Weights of a small transformer language model: 70.6M parameters, attention and MLP in parallel.
MLP neurons of a small language model. Each row is named by its layer, matrix (up: input weights) and neuron, and shows model dimensions 400-527. Each number is 128 + 24 x the weight over its row's rms, rounded and kept within 0 to 255. Numbers have three digits each.
A block is one neuron, or neurons of one layer that tend to fire together. After each block is what it responds to, as a language model described it from the Wikipedia text at the highest values.

L5.up521:137155169138102087145160156145161116109181123108096148120096152083113127144119147204081093090139117134137152125122145133131146151117128146109143124170142098085093146098112127131133132160156150140102159119115147088105134128111092149145128115143140077117115119150126130071160078123131103122140134160122147093100111108126134175142123131143139124132112127123138169117128105063184127123135
L5.up772:119168132084134139149144129138085092134146147108107140114126145069091143150151167177081109105186117115120146086100146145085137136110143150131092121117130104119090076119119157102119135161118143135097132133092129126117131110154144157113128132108187088149116126114111114106115101165127114108110128118131091118163122081138147155087147134099102113129109113090156110138122125112163112165111
Person role nouns

L11.up20:138159119145095126133117132147132064107132140110103116114143138165131110094077150131124124129106134116125112116161153122163128108139080127141152130132115190146122164102117156122128139131122108132121146108136143135115153176109106117154133120127141123105144131130135100075127136140091123148133091080153132102177107149155109093128178112100113083108097145091153095125118145143104154156140
L11.up390:102149163143167113139131154136096131145108115148122116167125136075108197131148126179121152120178098130123113115130159110127161115087097145147134089118104150104092088107141132164136095136128123089108139105091145134085150069118133073102137106070159132136133101117118115060122139146106139126121128130141149091142150124147150120142161124107126134161117148151116113114125139125105131142129
L11.up553:143115128184105088105126129149116121110119151096158112158112107176138121103102089129143131089127104104130133100088120157118098126116113083148115115136122126102141162104154166120117122134117171119108096138132075127163149150083142103154093125114071125125146087146155115124118167127114114095136153123109094149138149117127109130157152064130138127096111147126097145122170123104148163120133
L11.up603:159094139133107135083126140149105134127132154144159114114099117134105174120118103165115108173099118126122085086114156131119127102131114094134106122159082150138129147091153138120162164131135099085100118126145113083145089079081173146136087154108177118134130073114146127116142106141114111068134108060181084108135128197098115157126144082121161134112119153121145169133116116144140128163127
L11.up724:090129169158157143146109137147073159110128094133145140129133079106109197135122102151153116146151170114138131123121201158072166123121106104098153112141127105088114114122138132125144146129118128148129126142106076159111116095099089154133140082123123132113174137149131126115133121125182133136139111104097100135163136162127098127200156118093116124131113126143124151092125101122119165116117
L11.up887:151126129099152162149105105128126157089137099160129139149124134157084127108129086142128151130114147097130118135084165156136144115104136152143123119103150132096122164161157154128123154144162120150148106137118125109085125132134138146157154149104117087094131140165106140102151136125124140150139070091122088146167117091110122125164101120119117116124105131131104130105144122125155126101151
L11.up1142:112156158131145139116111157141080138122129143159121197176118122112081167127115129197128115151158105147131116102133131113119134127153164085130158123177125136087117110139149190143167159116175118080114143125150095084155144139110165106109129107117133108121141104142130108111131124125102125097132131099113151115117129174128113181141133111144160147153128139132137130129130092111131157132110
L11.up1464:086161141158116117144134173135135124117150089153114143112123133127089129114120177171152137090129130153145106146158116135134123095104149089103102122184073116092105133105099183100191163140179143149126129147117143149128167122134131108154124148135172129153165162130100129139157096117159132119140128149128110135165140142123097142175158122158110140136105097149158133123176112155147189130139
Plural head nouns

L11.up119:129144134089124107106116127123140123161124131156136149158125155123143125119157142125121123164178157112150117126146150146092147126154079144156147169139124123104120099147128134167128128128152116118093173117151129090135113152099119106123112148109144117148147144160130130103102104149147138132129115124173163119094107133119134167135109110122115107123125135149098185138144083117169139151100
L11.up293:119132153084136135140119172149118154127135087144139170152116114112117152144123150168142142134165131124133120130095162133081111112131138119099098163141158126122109141132128125160116153116135144125120155141170142069137108089085101069120083133094124143130126126178104151093099086145156129128070112110107153145130155132118093127125155115111137122132132095138115134141138090104156131147148
L11.up403:127139143088097120170149141132156149110126108142114150126108190111130121079112120142127149172170151147128131166144169152116172107111080157134129140109100139079126128085129119149194155131148147126115144077135123119110130091150125103134097149149089121132133155120118157094082108126149136124135077127144117164123105110125096137142108119130124135173106078103082170152117119141183118100149
L11.up932:105137117154149133141161141116123139135128121153122142119138131123095152106177177174119120150162148137134123125136145147116115147136131148149132165147101100128083149101119119155124138129132133048079107126112172121105132145150126104111137103117133119159128113179108096099147129147154163101092078158119156134125084142124127136118137154108133130146112074094109116114189130135147143127113
L11.up1454:118127122092160125109107135118112117141105096155130147112124131135108106144114092148101129148124095145111160150138129117127137119107093148105164147152097094152084145147149186158129138116126126115162120131160122119146079124123101112129105160129149160153098179124143103107114110121108125140129106119107112139118102160109089133131109129120110122132141111103088179127147116091157134133111
L11.up1555:148129125103091116118155103097145170160130099120125139186123134135131093110161200140109133150136151122131136137094149090083127151141129132163106164114101145106142119131154117161155106161110172163143133096148153105141131177080152078094074120114117102102164098122150139098172151151129146150133106142152147112104094196097113165130142125102144136162135133121101143116139100086107156149136
L11.up1752:103129186108149111158137106173094123117101146130139117145122129101129122118135128104100124161190129148142149118110155111116105144103124149140110119082111142104121157144117156123136137166186127121126148098138087130153181125120127139122114155094117127167143139121117161103157150125144110167131122133138193169142150117119099155098103140119107118113106169137098143158111079115150110108115
L11.up1792:133122171096143141144123152138133143085160148137130119099108151127126147073157170157069141160172135108202124155114167109132127080116082144121138168092192139102167115073079118166141132120103155080130128138157118126119156115106141129124084137095135088141146100119122122089132112161140149123133133135124128164129093153103087157164129118136154091175132097137102155152186118142128106136143
Pre-name position before surname

L8.up469:128111190107119112161169147121126095106174105096127145123100115101135091129131165136131072159136130111172118160112146116140145116160129139123136147116160153087119148133108088125156101118132155135148113139138121102112134147132112112133108113103122150116158113132087132103090142155146110150200122135132112118123074159132140141149106158142159122156135107139113145130129123106117111096111
L8.up760:090141131123111131141132124101082145137171116105119122136141152150118134093163166144115113127143141155114143137104154108155152112115068117134126163134133153116175075088106068102156125124086175153118132136140148082163124115156100112142126144086099148134166130115116153113131145141162122120147104144146097115120129135132127111134130144142114103132142117131122200130148106105089114082101
L8.up1352:120110160125106161118169113088127094106144121115143171112109124116114109078135149153134147166150126112126152181137143120096152087141101145111073131115147089093135081114123088110160140091128137135129109152142139126104121167141127135122134123108137119134130126125099154094119110116163140151165097130133131106117131141128116139168155127127123120118116122114115185124098154090158096117130
L8.up1589:128133148105122125153133113088101093163153093109127145125129173112133112113120132162103127147125164119180148137114181131139115129146098156110149156124106123126129105110126104181130152125127104119119114118142132128151116142117089123118081155115117102114178105141110124118124144146168120205144122114122093141118105145137105149172113102132118076127120109155100104139094090116157119093129
Person first names

L5.up313:127127138154144124096113156126114111132137118111138143125128114114084120122138168175111102129154106124123119172126158124121117152125124110119139168142136146094111168063103157098125085155128130089103115138125128084147135106109096141161124120106155127119124139116113141142118099148151164151118122157130111144146100124118098131138127117077101143154130129152141129168135120131167091139132
L5.up1508:120091100137116126088146149149119082097119093130143164141132073091128139135108095130128124083120124138115131179093137118099125151115136102148095087149119136093123171147144159103101110153127078069119094126165139102076105103115161146165133146146126128145164131132099150120084115175134133125119119144132133146121117123123140120116183153063147164108136151110133163163110102132131119149142
Plural noun endings

L8.up497:122159122104115107086123131162146097123128134137097150167110180122133135121123138197095101078131130116126185173110110094131151127132122104135109114145113098117134166139107165137113104097108116110145163111114149127125123133162133143135131132135141144150136143146110142110123095150155129152145109161095109112145114127098104102097138134078146123154125099111103127141102064074164135118148
L8.up1316:112140125128115099092108196121117096122131119119129131130144101121113143143131101166157090091125088122156086065110092111155126127096117141124124149120173113126152117144177172142116139142146140099129092116082139111101119123109121137132131091151128117115146119147115121125116155150147131105174120085149148114125059143161100075163145144097141088151127121128158146114109142126123115087146
L8.up1734:133113144096111112103118171146099112134125126118084165127129157120163101089155158181122138141164123094117193167121128145108148155158120138126129149139115138150166182160121120189122075129142094117124154089121146135097150111145116136173117134090143147116157116164109150102095151150146138120123127157143101149177092141117152124175140176117129120111114116112120101140121166175086123118162
L8.up1992:118124148122125105128124179161081110121128118152089146126129115136141135120139125182138124122157102104137130155116134123109118143104134121144123171147125108108131171145121133153104120151148124090090103111116150120091132116126109084132138131087151155161177153173109142146138142117153142117104104103121098143130102123096088077142162163111162101147137110137137178119133081105122136085169
Plural noun endings